Weights of a small GPT-style language model, trained from scratch on English Wikipedia.
Size: width 384, MLP 1536 tanh GELU, vocabulary 8192, 31.9M parameters.
Architecture: RMSNorm before each block, learned positions, biases, tied embeddings.
Training: 585M tokens, 8933 steps.
MLP neurons of a small language model. Each row is named by its layer, matrix (up: input weights; down: output weights) and neuron, and shows model dimensions 64-319. Each number is 128 + 32 x the weight over its row's rms, rounded and kept within 0 to 255. Numbers have three digits each.
Before each neuron's rows, "fires after" lists the tokens most often just before its 100 highest values on Wikipedia text that the model never trained on. A number after a token or word is its count.

fires after: "\n" 59, "|" 7
L3.up811:073141178115199129089147193137142101132169123141204083142159094122079138222148063176152145105120082103165122193255110084162080125132148122107142147106075137081096151130147106126077142116142132137179114145068166145168097088152163114136156122144150123129095095151102143112115124148116192128159105057084135141136123094168097157063131134133149048166156119103120111155237136067114164126129129082115115163192088162132097102113140159152098165126173112103143134134145177060111106074090112108135175163143158145179111128087167142097152116133136206150124101114135114095095116050113132127131144192137170126122104132063124107121108105116148130130157099151108122071194142141090116110119097128149119149174086096127144146175173121174112102150123129139138128165103168096081108153111101
L3.down811:103218097124147077153144127096108120102125114095092169121116096128123117189151180124146111126099076150134120123119197077112141116115112112110104092090086134097071126140116159141125094123074102095113090141085160137119119088138138151159146038157085137128131117096103147172135104156170177099148156040130104126196124142158136112069109093135140121118181164157143202159154135071099084086091198155118129149157173165156144111133134097145105151136114147111123149125132144082113145135116142118130028085121145136148095087074136118079127094097114092121159068044139159099150127125163128080143142136174138148109117112106148168109090099121107106131095116110153122159086162134146180123103123142109086105130171104139148139170139120083146122195074152133108135135144188172121225194140052

fires after: "\n" 21, " %" 11, " ==" 9, "==" 9, " " 7, " |" 5
L3.up11:111150111137126118134118129140125142145122136128116141147149103127109150071062162130136178141200109149176149147220121071133093115071151127108121112100095151180093132150145126065094115126122119129144090165053123110166094089111200114086119133131146088135113112154121155141104106083099132170183133084149128099143078119187123154092104092139111133113048087122202148114134153105141125110144069163097124221198140175152144113141100118149063147169134157166132090142125221095121167111101088091170188152132172110141116134119124228095115112139168087097077099142126106121115116048112107122145153183125150039108049130133113092130103149084153115127135119149148125109169123117157169155126109158145171176138173064177123117112145087127124159154072141104136126174117076122126148115186054
L3.down11:072108131096119118157076143180128128101141200094125173112175122152142179123111121087182220150096145136162106120145141097135123169100045096139094101121152124148149154121124165140124084107105178153176128114115146151102005037138143162146102131024108115187158098140104137176135112124103165121162121129122076144147105109126194160120111115149156165118119150128106152111136125124041133150153116124137176182172116139091141099114155124098120115145144116124098100086136137070127182137160109170170127164149132138127148131131094118095127144107126117133134122110117118183140146064187155049137153106066135099129111108103150116119120134156151126153125105122088130120052082173163141102103177084163110071089169134062159134121079093126126114128102073145126100120138118122147130097180121

fires after: "\n" 47, "===" 10, "." 6, "-" 4
L3.up1274:042106200164152150099168131121120125121062115133156171131139146116128121053123166123141113044139162170114052095121138136119115090104166139116148106155123140116102054114103081103098178136098139100105163172163080117128135088105109101130171179130141108123097141126125065061145037129178121171150125078110118115131181119156148173047087178139129184150162145100175136137156140142183109136122163110145137212114093144161120131132140127143134207179142196185177125118133121145137108144110094114161181131092125110139127109123122153169112152117112174110092144144172140099123118135110096109148096151152122111112094094084106078114110158147179089122120087135090113124157147179075180071095065151086124137136106141130145135159153149141114106105169096094102140115111139110111159110113125
L3.down1274:089113187130118127190111077099115122090191130127066178164151132141086056163182141097166104092145097096110176085109106169130129133185130143143047063101121149148162138083132125187157115138108094141123171146146164096144127131148113171133137107158159118139120143099149158139105132110175149063138210098167126117149088113097186121193123155145105121063095186130183099104124118165101117173102070095110134142164169124115131130107115120089162146119091095090134139125139133214074139151172124134139138164108115186115084169173085122166122136147121133132091180138171110115099122103099139107145175127038146126147124097143114090133117046108129145156116084105132136076193108146114081205164129128165163135145184204117156126058175106114140130143133104142095140098143129107161130128090100

fires after: " |" 39, "|" 7, "The" 5
L3.up606:143203084086147105204130136175122133118141130105160104134118137136107150147124129103137146054138067110113151153152166137241110076115140139158129075112169116156154092094128104166093096115139179118203108044070172109171119061148169111141120117151154135125164166125148132114092093114161136107199139108118118095137080061115056129129091143128116169174147145143155162110105149117164068078131020130105125200196103124204142088119100109126063132102159101100110127140137147138136137162125092121107065114138117169121100119126149159079137149139108092115116084162177121128144157094111068088146179122122128116098166133083134114121138135111149138127143156067133115107097119163143086136119100091149139104136040109130160112089117102138143119167117141164165182144122122070119134098128074
L3.down606:170106151117168074120152123105114082146103124060118134116071111128072138088074120164144109058097152099126116161157161133101131123141128132102129024137152075210146108139153149065099115157139158135035158084136103107121174149129151119133076143138110131128143122095140169117212137144116113148100205172086108142146104182156115172157174105115109106071147129176064097115135116146118086135123154124088161150138145131126067169130084087126155107144139120119107180167116153173128116143111123114172145138116126100132168163146136164181097092107136119160063158079099132150123121153110149160129085100138124135113177115179101181078139159114156206107157131124137121109145121138113135145130130106107149158122188122094149150107157118083147135140232081125159129073081164152128100106124089

fires after: " |" 51, "\n" 5
L2.up598:107101154153153127061130151067109066163104126155164136166145073124115156115106126126122158119157138130163081147124150072127159130081118137097067118204188129188061105152112149084239108104130095132125108106127135137101146085110199114119068106131138132072135118170120162136089108156104114102102139057162119107159167156107174160100117140100162137117085144089136086165166137115168099142162124162105127137110093111183028119097122159150107146197111157181144106098140191095106255189131108125147148150150160058178148141097114126128148123137109154157103135145103140081108062089074087101148112153128128079075124139101094127139141207108144087136159144183093117110124110151164187162183137098155153162154089121130136120119156151104130141147066114091144129121116099164075147189180119
L2.down598:136108141135154092123109131141121087159086159103138093139174162123125151158147163098111099177149111064086135063110129107152144125077194117138113112144150129128101119141147069101132141106156091093091071140144210134108147102110111080080123109108146116130143082205142147200096112054096122046138111104157181122111189113122171164119106130147099158106146123159181103172163157138185087127145083119131165165159088122173083124110155103196127114178164095159147058113135119142145199127171116125159171109148139104097112107159143074173131122110070143142159132186095183128076153057197151120093117207056150114099106138126163146144139121125162042087089122143113191137093091136167139142090138089143080117135209124093136113117111120114165127087129114131138134157128092134101172202095122

fires after: "\n" 39, "\"" 10, "/" 8, "." 7
L12.up718:082108144135168117097134110160084077099145147149140162187115059111150154127066150101099130084144120130175091144097111094062100145134123120111171124121105128141060151163090143101103135133141145093088151104066121137122043159107182094126156082144155144155060096155200088153182115156180058130132157078062117184168095102141177198102132148139108120081149165060125113112125133155155159137148162140139088167143125126156117099101187110094091113132105144190157119105076125125147132150083114142144089129151209178116117157136057136137122181152133140120106129127134154131134108161060109154155080106105132131117150207110144120122136161113127098120179169144081139070109157164137186087122123126110098132157060075101124120130176112111082103187156089110139131117084108098115145105149103
L12.down718:136129118133152119126148121169102154106112116153100110102064092098114063124156112067162107144160154145140191183127171138086094122179157158143115167123188139153087103156189196117211127127158120117137139074163106184119159201088134130176177079125137123114148146108151129166105153076097130156106061101148162081110117171180169137162132100163133153160157062104133112171179147205084110155116130141101101108124162137060142089129121094135117130153112082125121117151154133186085105152128127152106130152171127127092129144111099148148158164052138145104132108115147182128112160085099172173151134178109108096128143138100131175138067109127111128150135074209112152179064113066100092191158148086157140100136212132157073107127107063182161118129150137145124189165156121121098144136147123

fires after: "-" 32, "|" 6, "===" 5, " the" 5, "==" 5, " =" 4
L3.up412:060172175167165119085121126157131189150083146152118170151149154111139128082141087097105130056182081138119094174111137079180106097101157150105126177116086106126168124114085105166121150142130160133123076072154114141156093097108123088116142171133127163124127118108101118111085022099175139108126074134143101116127138104131122124163096172175141242108168193113200158196119128170187134123152119131129107196101122130126147122144188120120124117110193114121131143072128101129177095128156094134143210167126114132167090141155168167147153147157064148114167151187149125133138160125110072126100176118124164133128104082180137074167110149157137095126045115106082109136138125144136073129116138085106148151190161099148141119169153149133137126087132091140151103197157114055123134112123172
L3.down412:054106161117148112175114092164128048139106116140165106134134145132096142171179122138170152150180116140123107090190057154119155112145149124150094065134187094185166148115145120156156121103147066172121135139144099114073112092167140181117120182138180092120150158138098144139103111101099134071149095065101160143132100103085158100205129109135139120090156132143120124096131131076125136109085085094120144061137105136111168111118091110137047169113141117135140106098150145128071102140116128106109137070140158121120100158153125081108152042178207149136145075121147096142147156045088153080099137106140116146076209146146125141120107154062050108090166152138101130137123099109175101105136129147133222157158127125128132138115143110121113159128104128129108136128103095095157133124071129

fires after: " |" 57, " —" 5, " League" 4
L12.up1143:105106069133125069093133101088121142184125117158124052144150125131116162171064132125094093108165081097161077135153158163119131128128134173119103140168122149075146108137102097151219073061134116097103224120095167147084116135160117165088101088156092129073095153130143107071174168088130168149113075188063152146145140132170123213065166135108085128139175153067132151128125119078100125143109157173106124121168144122131149103132146133064080195158166130180120119121121114149149142140129154153195137165108139113127107162041118112111137128108072156161116169160090088150117086174172067098107113124118095087107135153140150129154149136078110090124120109117148119147146144126145159154128130207137149138120119072123135089105096099133168073207164101086153134078170090153131138173110085
L12.down1143:156105132137098114162115154115146125128105088133135141121129131107053098171118137081145110127143093079154091149144080144126128117139131092079184169115126098134087131121142102137164119117129103138121096143086194170118139111111143125128116114112141138083064143152119159140090148166133160134090088156146127149136155101220130106142192149130105116144095105141224098115148078143105136160148098128113123120126134115172131136137097109133172089105150146141090151139189143141154147134133122133160115170148148165147128148192070084100141109094068119143166089203095139189148110067144073104096145169147152169140175150090115114131188064158113142170148083126157157145084179097122127147112196137098145138098121171136151220074104073147163188112085108154117160148129127188115100112085089

fires after: "\n" 69
L3.up624:052134119176161121138134126221126137096195121096192135145082091139152118128088167106135110112141099158128097156227131116140103116085140107125150156107126170099095116129126127132056131168127161091173116149072107158134126120117157142127123156166125150149097094138171127094173087120131143094151112132028126124110154100145082162055128173135143117160103127100144114136141123125123134108121076142108077170143106167136092103141111118083141137148170100121155073152124179090119156069090112146117138136139136121157125120069106195184148137151207163121100141183133097163050154112132129125142126197100151160119108138101141126150127146127128132108139173139056120086105109163133183058139076169123146159179059104133109110162149141123110149118137131157114135121122137068168140048180063
L3.down624:114131140151132117110153187132120157071175176093053179126141131154162144116173141175116096090113152155157124055187188125099186124166136157159107125116198142087114147108141177125152149167085105042119152086176171135111066130150125153138146090160128128125101173132139087172192066152124133114109133099088155127178099053087109084087166147203109130094084147141184160157127107101131131152095165167094081207165161096143104127106169086117164089109099099102187152154158119109089129128125119149176122124092088109141131083055039100103119147100101122106099180148126118109127101084182128119124130152164137173150118189138142158087096042099142106131134108170079162161135111177094114149126150114120187120189112107128110154154188147117089113123125091136141123136119162144126163177140082

fires after: "\n" 38, "|" 21, " |" 14
L3.up72:112090119144204130081092113175108097105223114119133176132198109170112165152118094087127144067166133183143128153199089070114122160128171118106124141114088121146118130120120128073093119150196120137126140129104106083129101110069154097110170112161122117150141077061157214130025130137136126136144118118131132120099144055166129153077118146188138202143066111154129103112110135111121150159132108171142119134147158099161113105104121158116065152157128085144149127121105157134112136071135105128103227148126168171158146081106142187148121130110143100124143158154128142118129143122094117124140105131127207106133081206143115069132132168103202089124119195186088105094122129105117118111126107099163174140158111083143120126122162154119146146195103091175139136166123077124175156059117130
L3.down72:108168121148126125162175181126119150112121119154109121114171160096175090099163110081121096137082181118103086063137163157168143108133110114077131139142132112126094131174065161100103165129109160088089143112166138106138138126146093153155100138160191187121125161137095028087056109116124079075149112079134132184162122182150154114115125134141067127141111159171141159103084140143159082116089094128159107158174101095129092132099105136113150116170129175123148111103180075139139159101135129111127130097162153110117065036175106132152164081122169099058084151128121116091121109134166162146117079133135152152197137095146136164197135083126114103139120172102110115116174131105101146080101188114074088152137159173096133116127111191142107132144116083074136116061119110141112100123142179

fires after: "\n" 55, " |" 22, "-" 4
L3.up711:084132117156190148145111117105116130169125123156170154179125075146097134080123139116118162079185113121140050179102150129135118077092147118116139118112090127141115101153123127136130141147087130148131124084139103182066121059113152114139155130143131129127139115116146115144094065132166186117116121096077136097145117102137103198074119125106154175108117139123167089163198126145160114148174143143119107150142104164154153118162118160171095174144179118156176144124076160098122123083121112115089091124121124159148069126099048130119140132138095118123149086115140104114066143107090042142125195162162242177100113138083129075186122140120160134102135140098132107153154116150132132126151115118123155170093133113132165101142174114084123115151064113137126112130122138130064196077171140
L3.down711:158075185179141099208152090106140080124091148151081165122134133146079115154113159097119175129081108102179144071121172132165105163122084128137118160152157093112145109107137100115135125131087122119074126091155109156143112103105140107112110098142122163135129135169158083193051102090148127102152141141172114136164082163147129161124082130112072155143148156146164164135105087142150060120171158158087129140129120131120079124111125102169122088117089169182098133179157068133123145091187197130136066094134159136114153146125128122116086137113146150111168083094182093113163114093119126098086066204165169206054150136136108133129098081108102121129197153099170126141091142175091165157104153188079083168184155102075122165134145135091111156103139113114109152097148141168125137071155086

fires after: "\n" 56, "|" 12
L3.up1232:043116131202151168097114074181106094179197088198110101153108095130135142163105111107106129166182115140150088141155105110139112161129152164142105209139146124116116094139116148174144124149164074153137143126109077122113170073131158092095120161168134174082068126167173192111159132148109142111114118100123109123104118169148155146055146125142137100179118140090084088170150153140164168132175137124136129159120136105143126120102120122108132126136093099185124089129097120126129153102160119114122185184110155138158095086123113167242151153127150103102131183188113122136060164110100145162119136106124183073113176126145092094200131172125139150065156163169072110101083132116136175136173146115153159113210096044117155139138135118134111123174157099166198129134118144115169137103102072
L3.down1232:183164134105147135142184169161131141148136080148159168089133121173099181096157118108133164120098160071153124138112187168140178159122165162143134209156176127066111141087142184105125131180099130128137189144156156120150099160154133147143111123157122100061119143146141084131108156124138087170155101106208132080166179099134183133173114076136143077150142145132118096149220141129148044110115142179086142154150078086122116156128112135150117075161154164032077195132124113173083131107145143162098097120107166081119139116129117122108087115054108165137041118140106132118157080149130147084139090146160123155104147175176122153115068081151112073088114108161122156122106127120140101108121143125111096149131172114104112097145118093143088134124174124126167102075151200122131123185100189

fires after: "\n" 34, " Year" 7, "1" 7, "-" 5, " Party" 5, " Date" 4
L3.up504:082139159143142142169115131150156083141098125140209110124084132109101146078071130121170184111153095210117084132189124099136114088102131135142116114088084148140165081134136122077056080117159159141155127167121103194165147042162153062142148229154135109122107121146146120154130116107128159145147144125074128128145200102184081138068141119163173124197098145105152166130193124118199103115113104099119113179141091138145110097116116124139153173114137155139084160137131169085121106106068100119142114158137150122135101178099163178090150128124152145098100107117112124123123127122096085051155126164138118150113148169068110065152136144104176163115160108146113127152057106169110163111101114143151117163166114038152136121127154072145117097125077138126100134121081161115092126075160070
L3.down504:063116125180123094147174125136122102152065143103150127130112101068176083068151211107132142173130111159088149122119120088165087054108120138162129123124064183116132110136127064115102078134093171127145103172102097203161104113082129102139126168118117125142149122131122105108200145142147178118188103148100109120120129110153116154098139128086170150101137139095160122115129150172210147111142181081106152165100123147137115126155121157163196134175141118162113169182133140109124127115070131106112101156143125161103114162094144119192073149167127153133086136101118121138117153094108135075141141171162043102158202150073099162135151071140109140164168071126076148136062136165122136091158138110115165119118188121100150149185172170114156102165124132090121196173105160080117126065156074

fires after: " on" 29, " |" 27, " –" 4
L11.up1238:135137156195124104050082170121129135105161096133121135131166135122103150112138132078128121107107135091151190151184140206168116142075111141109162112121073151109126178125152179118104152105174122142130137035140152134117152107114132135116070124176145165120085093125168125124093167124111116120112064152076107140131080103116140148135120171134147150120126122110113088137124160129110118122168073162113083141162154169133163141155113140095074133139115200139170148150136188115122090142138113135094078166122147121087143090126117138128145146132102187124114129172068102100122167130061127110135140097130113138146072161144139113169081161115146124109139204132147139118116156178107124123144114072120090145137084146143124120154093167103098104172175177144127169118119116051146144136100115
L11.down1238:131152158148069141183095075142101181125109079109165064142113140203140125091141201141092136084115096134127144161080086125108094118173171074177181084135154148163136138175125123152117140194138089108098116103117127125140158098076086097143090153165133097172102122149136121126121098072110136088127166115089113140141192147123151145123054142107108135177085164088120122135120148081167132124078114098147110137162157115131180120090135164087119124128139103141145120074175142145160166085142147096111157130158100129164127146061104116144130066086145150042114089116218143098112090100091128121095048063136154103118088076170093124088131098186107130082161160097147185121151144105139151126161066128126165150115097076099135157115140058049095130153075171160197099090142140164119127167089145

fires after: " |" 23, " 0" 22, " 1" 11, " " 7, " 6" 4
L3.up157:147193102204149080194090141117143197078140108150146121150147119140167199153083101148100146136115092166156143228138186132165147074143146139091087150112093133153133129171133141162217108100118170093160126115139111149146181129128130102122126129149119119132114137074087215178161107110113183118110135197147147114105164145172097084083132134134136135100113141160174033114161098144146159095114109222105133171188143106191131121143146133134146128125133189156073140115113155148120118147129119126106134137121154168133137148155141163128187139122125096155098146130131132163106125108136115127151169164164111091079155140126152063142106167129191163119122128161088115111134120118161106125141131133104207177107181111150130109131150055161172111151141116112111107199087112132043137073135063
L3.down157:113117152177118121115116170106113107171143162143096126087112176135055136189116091130076187181114100159107184126179128139110119143120159103096098158142116087168122155134147145166153115148187147117114180075193156149106146173113084120134146183152144086123130175099098155110089191101106086105207079103136094105143121104102133141170105140185135178114060086112156090143113130113097183137158031148129104115146143116074119125158105163114119066130151101123147199120105140154131081157145150092115137119139147180176118150176161108159116143128130175149130143178142132163102134056137156148152125115171178117159102146152123094178133137131181148116144130131138145165164100095106105172120104081147141154113155161124129095108137094132125130145087125154138148193227109117103147210105252

fires after: " |" 45, " 5" 6
L11.up343:167106096095160136080082121079091116103119120114148037114129118091076147125122120097130097099127104055161126134141142145095157163141135117130078176103177176159072129135115131122153075136140109100081118126044128110054118103093151116118114121162115126126186144115114123142133162138163148057152128128126178134146158078120179171131133146146092164145115133128082146092104131136192095170192139148137129105128102146150182139123136202130152194161093132184108088066096143127130141076101091105107194091072138119128149123109119140141128125135106135143122160158134125137146129162059044180131109050113111154102135153155136140146112116160138166120152134108110125138126129073103089159079101096118154095090105058108134066105111165139133173177131113140162162132074073110112174150120063
L11.down343:138177120148111108166172146088128179138113170135106078131170071067185132110164150159103109104093102081119160156146078125154136172169095138144079106072130172132112148105143141162143208083133207181138082070176198129133168226178059074098112150116097131120115121091165168072102169095090181154170110154083159144152154076104163160139140144066119151150134051154153066140112115120111112101124155161135178149124139128107134118147199125110164163126170135052162188093134142147063114117118172159159148166108118091170089150174117151118111102125086114121147155156115139197142158085143106081106117126135166132146151109112161113123105149125133151124128097121093082116162151125164233067083114113094135146121097086164138119183121193174192175150117087132106103115133096161147112099165105

fires after: "\n" 65, " ==" 16, "==" 6, " ===" 5, "==Career==" 4
L3.up804:090107137102225126103101151174129137111130113134118135143097166082082125066064131128109176029159084083158082152156125166102116167061120134128135129092137105192070097116117113101119143134150098135153119128146093090122099091145137153118183154145146172119146125187152139125097220115126168142156123147100148104096081098153094171088139133141143073134106121101116137101144147146150071163147101160092121134134168119176107107178114138098099176121146120157153065117131154117118100073106114112145128160119150075139119135125119210131146122133117187118118154149166103111071116118119101165129111154095168148118083139123112051134127148112200160116124174118107122101129103114184124163114135110152170129194036046165147140119176109124114102151117080165115160162084098112159136109173118
L3.down804:152176133096089121162170118095055105087126127109158083111143136113111159150138167144094113099083094113198139086122084161108114093114152149105102135147191110113101123159119113105183098121140161117150149106153171166099077134154130181129152094159138110115132143150124160152098133086138099093137113113134128122140182202070146144185139065116100171098175088163116174124094191050119123165105157120154112136141148071156091142161063165168130112136154114119077220135109120133083181174125150117081099074140094123117128134114172068127138146111204132143077102096107131120195128088122129110093125123130106123123168086105122157160131187064090124074152117108132162097108110193080144145171072138124147122106186109134186114126118132141123215077123144130132111112149197178117117146081155

fires after: "\n" 32, "-" 14, "|" 6, "===" 6, "==" 4, " R" 4
L3.up618:087165184104151125143139095137142055134088108104075136116116126129063142124087173120136159097142118125135116159201109080217078117086131158132115124068080081103133159140155120092074149131130123166137123122057148121178184011135167110121130172142122125121139080109148095114042127111147146136092144122093117131112167110152095156090114132144154183141121129058145134142153121122099174037100090168130119150162146170128102143082145141105084115167142128083174067162120178069115122115097114111137136166114128105145113185190102205123093125142175138107114161162172119169129136127115104156134171111144110106123079067162112083132133124111229153132152131091139125138132156162155081171124154125128121104163164131151118152112150079108178139165123109095153170159053117079055128123177094
L3.down618:148111106065113111122162065096073092133063138136120155120137121104135154113089169117139156120131152167152160111189083112142115197088113119064137143181123140079115137143083201056116188120115122141169112093085163161111128130125099126066119107152142123118161154110127090135082095169149129116108104096172116071205139144112128117146156102105089160115092113067137208106106146113050107058153120147139148118141168143181146158166101118081104106110117066108084126171117163139081137107168053163168116065156122146165168127140114160083070114149122133137099097046092064163159144065079174105162112051131123141099176088132117143130112136078177085148126112131095145085119133196154150181158122143102160129122131157110156144149072137094082179142116149132116130178137158080092154085160089

fires after: " |" 57, " C" 5
L11.up344:152129141126146138090109157050105138118149129110089124134143174109086117112035138120112035170112069129143104111104191180109109138123110165145107178100133132148120148043123104153137181109142094127136142101065185117178133110118188124150136182146152219143153129143095081151095125164100172097136087158144163141090114153158097107134112108171084067150100181122088121149149168078115146157107137151119093146195128105180118127152157204117080117114087219094060062076098131132076149081142106117091127085106181158141060099076120132078125129122122117163134104116174118115122063154094157108143159093101158094086117135092135081194120147140121138123148138128156102106074173141181087141104118140152154114133143108084104074106098136167123171136182124135148080132105111075154111166087115
L11.down344:111171125119123141123182114120154122086173112137113095087103068161108183066138192126147105098159128168097177100133103134101156114133148096126186102116074101110118166112123113148121197165163132168126099051113162145149144155180182069086179082129143163156104093113097096081148124164157106129139062165064099049073132041156123075126100155150080200135109092102125129100069190164124119103142073044128163124126114162145115090135118123161122147135151120122204111129130142140107119142105135095183138189154159180092119151177144140150129110112174079136161136116116094114097139115076119160175095127118099177102136139063102150178178161147135146115156159154106146090126122103047134125176132131104162141194165076108089168090148126122134120151111133141155121092068176072087143051155108

fires after: "\n" 41, "|" 19, "-" 4
L3.up543:130116109152148114089130131187122111186157127147203115206130093054136134134060109088109137168120104106163098160154125075145118141115138140107141170123109107195119117127141150133158116085159127162098114087079116120082136110144133111137112128155168141103100117157168189170140140124126140133106128104112129119122123157141116212029130134158117099155163155105124113136158157131095133101119109129128101152130141098192103094152112170116121093125125173155104112145131161083111177086119112129127207161128135110153096096160135174130197154110092152108144135133097132103090130081083119056135159134129245055105136148113106114175108180112132139087150175168100110129111107108149157132147139106102190145218035000112141118162139139146114101134107072135138129148054130157126130093122140
L3.down543:131221109111208069113204166075104144104130070138135158139099145066126146140121111106112155179124164113152089143150152164170129130125097147117155237200138152083133125154126151094171121074145143154136076115167154175132076092139129133168090102147107171124153101151126081143132132107181071116107133120142124104175115140063117150112119133117149114120183122149162138124167107119136087137144118112110105132124089081191083133168108074111097119133114158092096199118132142140137101188225096117097091114136150072153123119096123117167141101110162127121075123165101169116110139118120187158097082133154146060075161110133182108135097148126137046090094132136124156147102115128095170128182138125124118175129111103134130137133107084148154118078168115100145108139107119186103105148109111

fires after: " |" 59, " " 6, "\n" 5, " Un" 4
L3.up831:139121086153167156105111101106150152131175105150122056143126103139118123136077105088091094114110101178169124174101152132118138119136160157108105160129066151081098125159117143142201131115193132122149158142184078122125132150090127084137207152151157144138104064110117164213154154149153184164124146120145166124091164131203113167048152146173143063149105143155117032147183127144145128161112100116134136128157128087153123104099095140117126122090091217187092110123143151170103113087057143138123170167119144111105152113182126169173128164097107077125113159117146117098134140116082127112125105075107179113110153146128109042152131136130176156121131142199079124100119118128181146121123100132127159135132161044145112119071174116147162112161082091149120087162030079188120143069150116
L3.down831:125166066129104149150178150125084031160140119114155176133120159084116138114161148092115157201123128111128099099092152140150100091245123113171144204120155120136155076173131087130090081131111114139142116145103189161082148132145122139061084152152112095085098110176131105146152110135105053148169127037173093087146101125133103158137118105119107102137146093119127135182131163162183074094119123164157094178086131113144097125135168071174215074119088185115143194136101135085124144165171153109131121095155138108123111108082113111131131114154142150129111176169140151166158132125167120088128099169183076154209137228097102144120109141122121089096156090108140145170088121174068120129107159119056121164178109103148165143132145132151130133086119139086179165100177126166139125185129131

fires after: "\n" 57
L3.up825:106114114158206149079124095101100148155246108195168129137164111095170182119125132096090137094180164149140143145148176096126102120135121141116105186115104098152124082127136142129162116145154112172138167106120104131136175096186178018127149145150133183117138105132151199098159169137113130123150069151121124045126097141105133152099063163154161114097113130139098066152131125204175104154131143102109113141115146124166064113130125158149112091118148110138129151103076112108124096087151113113090096165104145114183131123116108163142151174145105108131129173120116142106055149106069097122122102118098160105139148236101099117154128154115196126091169166147078093108095113169153064138145135083118138127149111080133157124131220146110084112185094092147145131081097136145139161088141120
L3.down825:162139153161147155121164147130153101159162073096147166105140122152135063135152112105144153179172133084149110089161196123105142142167107161111143138088158112154127081134126089155127098210100076152127220112156104126168090126157127167112122144124126107145179195132146157120066133126152086149111114172098101136171212094069156095142087132146164122111158129163134091147119143152146062185083138101135107157105112135063136107131094181146127059121097178125164186170134135104119138135169179117130081098132157149168072081120133090184112081160139155130110167204187109113114079132139132144138110054149148116139113115131160147095137119115148105120127119119125113161138085129162064082068123088096139145148195147134113148158162078123135095150168121124103170075123126150125069127147140

fires after: " |" 39, "|" 7, "ed" 4
L11.up1239:166133106113129103132038129124078124166175100119169078178180121172125156089140155051162088117111103100115141157132187121133175154073133135096119132087129144176091067152125103130139118105090169092171123067083157186108171106129122080164095098135120120118115133124117111099057063115094149135114114135092165103148137096121131170088089112115102137160152220135135154125144129044154100104146113173081170167151107119161112098200113154089125147102152189132091110129114169104098148115118083143099169145114160122181094144091120115116184119136084179119110132097147086090145087112147040108156095142156132106143120117043119083112096152081074146118119158095091085145152155148159114149171127150090111174126120086134175118092144074088121152129122104120134126103127172098181114148160102
L11.down1239:132099106156105160142165116193186160138127129143111079133191179103136128160116166109161154186142150133083156118117099100066115151137157142136150129188158113145136122124182079147098147175132112157179161155196136127116146165098067109164113201177096121126124087165141111180109099117096074188141130111121154129176069155144126133118100175128058152120119147092090119097097124115147108159087088134159110121134167135098131131079161179151126065120125125119120114059147119103095163139070146133169114138159114075151111016120138114177123129121142130089110106105110137173114200118122168129119141136074188118115133171204123148111175076155173156099127120168140144115080136148146123174156116174126112164153055152101097043116115167154108154124094165147131130088094101105097099094144160

fires after: "\n" 43, "==" 9, "s." 5, "." 4
L3.up84:081100143087166103101130137139114114153112135131162140155073113111110135070132127056105218073214161123166093136189118111099107122106132133125089110097162146184095088121123174093125165147134103155165125119135085137108116118130185144111120182129142131118126101153163093163054124101141084126202062090119193104096154075131145212076126147135170122163139124080157148114134142100203051159160147128120114131140130161138109131184129143141094142178135133145180098129123143128137140117130123123111136172121161094171140167189061168108111131144117135131111115134182106089165127096090093082142097160157182128109130161179083097149116144124158148127176160141079139160090125131149089076141089129095172163151048092134130112166167154138111139098133079129133165147160062139224153218119121
L3.down84:189142114120156101131207075183081110075106060116076150121154157141102120172140113099051113126106146115144181137110088125072127098100162159122179112131099069107118117114141080147115177156080129109137029065177113149135100135100111117097136153154127141131158147123150141098084117097138105126094153110136094093107188145121109154107133108133148180034157103137124100113101105110145130075098210124124154077124103099144167109142123135146158110147123186171092105138087113152095101156189103097092126105103128156135048119160159116078116164174213121207107102116120109105160155136108099161096149126175166113076161144165141092188119131125076108110140143121138133120138149127163077087182157131130102181067167111081122139126124085124144173126124131142165115148163202169128093033113087

fires after: " |" 69, " the" 6
L11.up1445:128136097151109125143104133142080116145206139152069109167188095136128120111118125067108074122133113130190121144123126146084168121128176190138109152123109151150114136091116119120095114129181145084142185145084129108113143076097136165144134114177099174114120114145151122096144160168196113116115162157176142084126116113132165212092077123135113116086120167105130136073149138078104139122169133134062119169121119127163123061112157165106133166158141145128099124092110129145123164095163112119138213140092107125175124179107147096132161151121113109112141092139126110102078091147088099102135126149111092073102104187091108136167143172089053138104154103202067160099156151150112146153117171180123172111139117088096169165093175111153102109162174093108175108156126118125130119157121088
L11.down1445:116164143119226112169145173122177085122139118149126091104107138134139078110171093129146126120089106128168186167132112063176177157139105098136130130087122071164103119110146073117175095101125153154131138119102137195133151111144120093128107142111106059159154094171108126166097110101134130099120056107109144152128162113144134140147066104082137139102138111108128058151122101110060086095098121115131060092121182203050130148075084100141149104067159186110083094118103133156129116128074144161114143125107119108061143138160123110123155140108151109151117130134098189115131145072123089119074143149086199164153165121126115087141163101127100128156130195151141083155112151094110140113127151099126086132142141138190118119219023136114130124057131133075101123156167106118174134163075172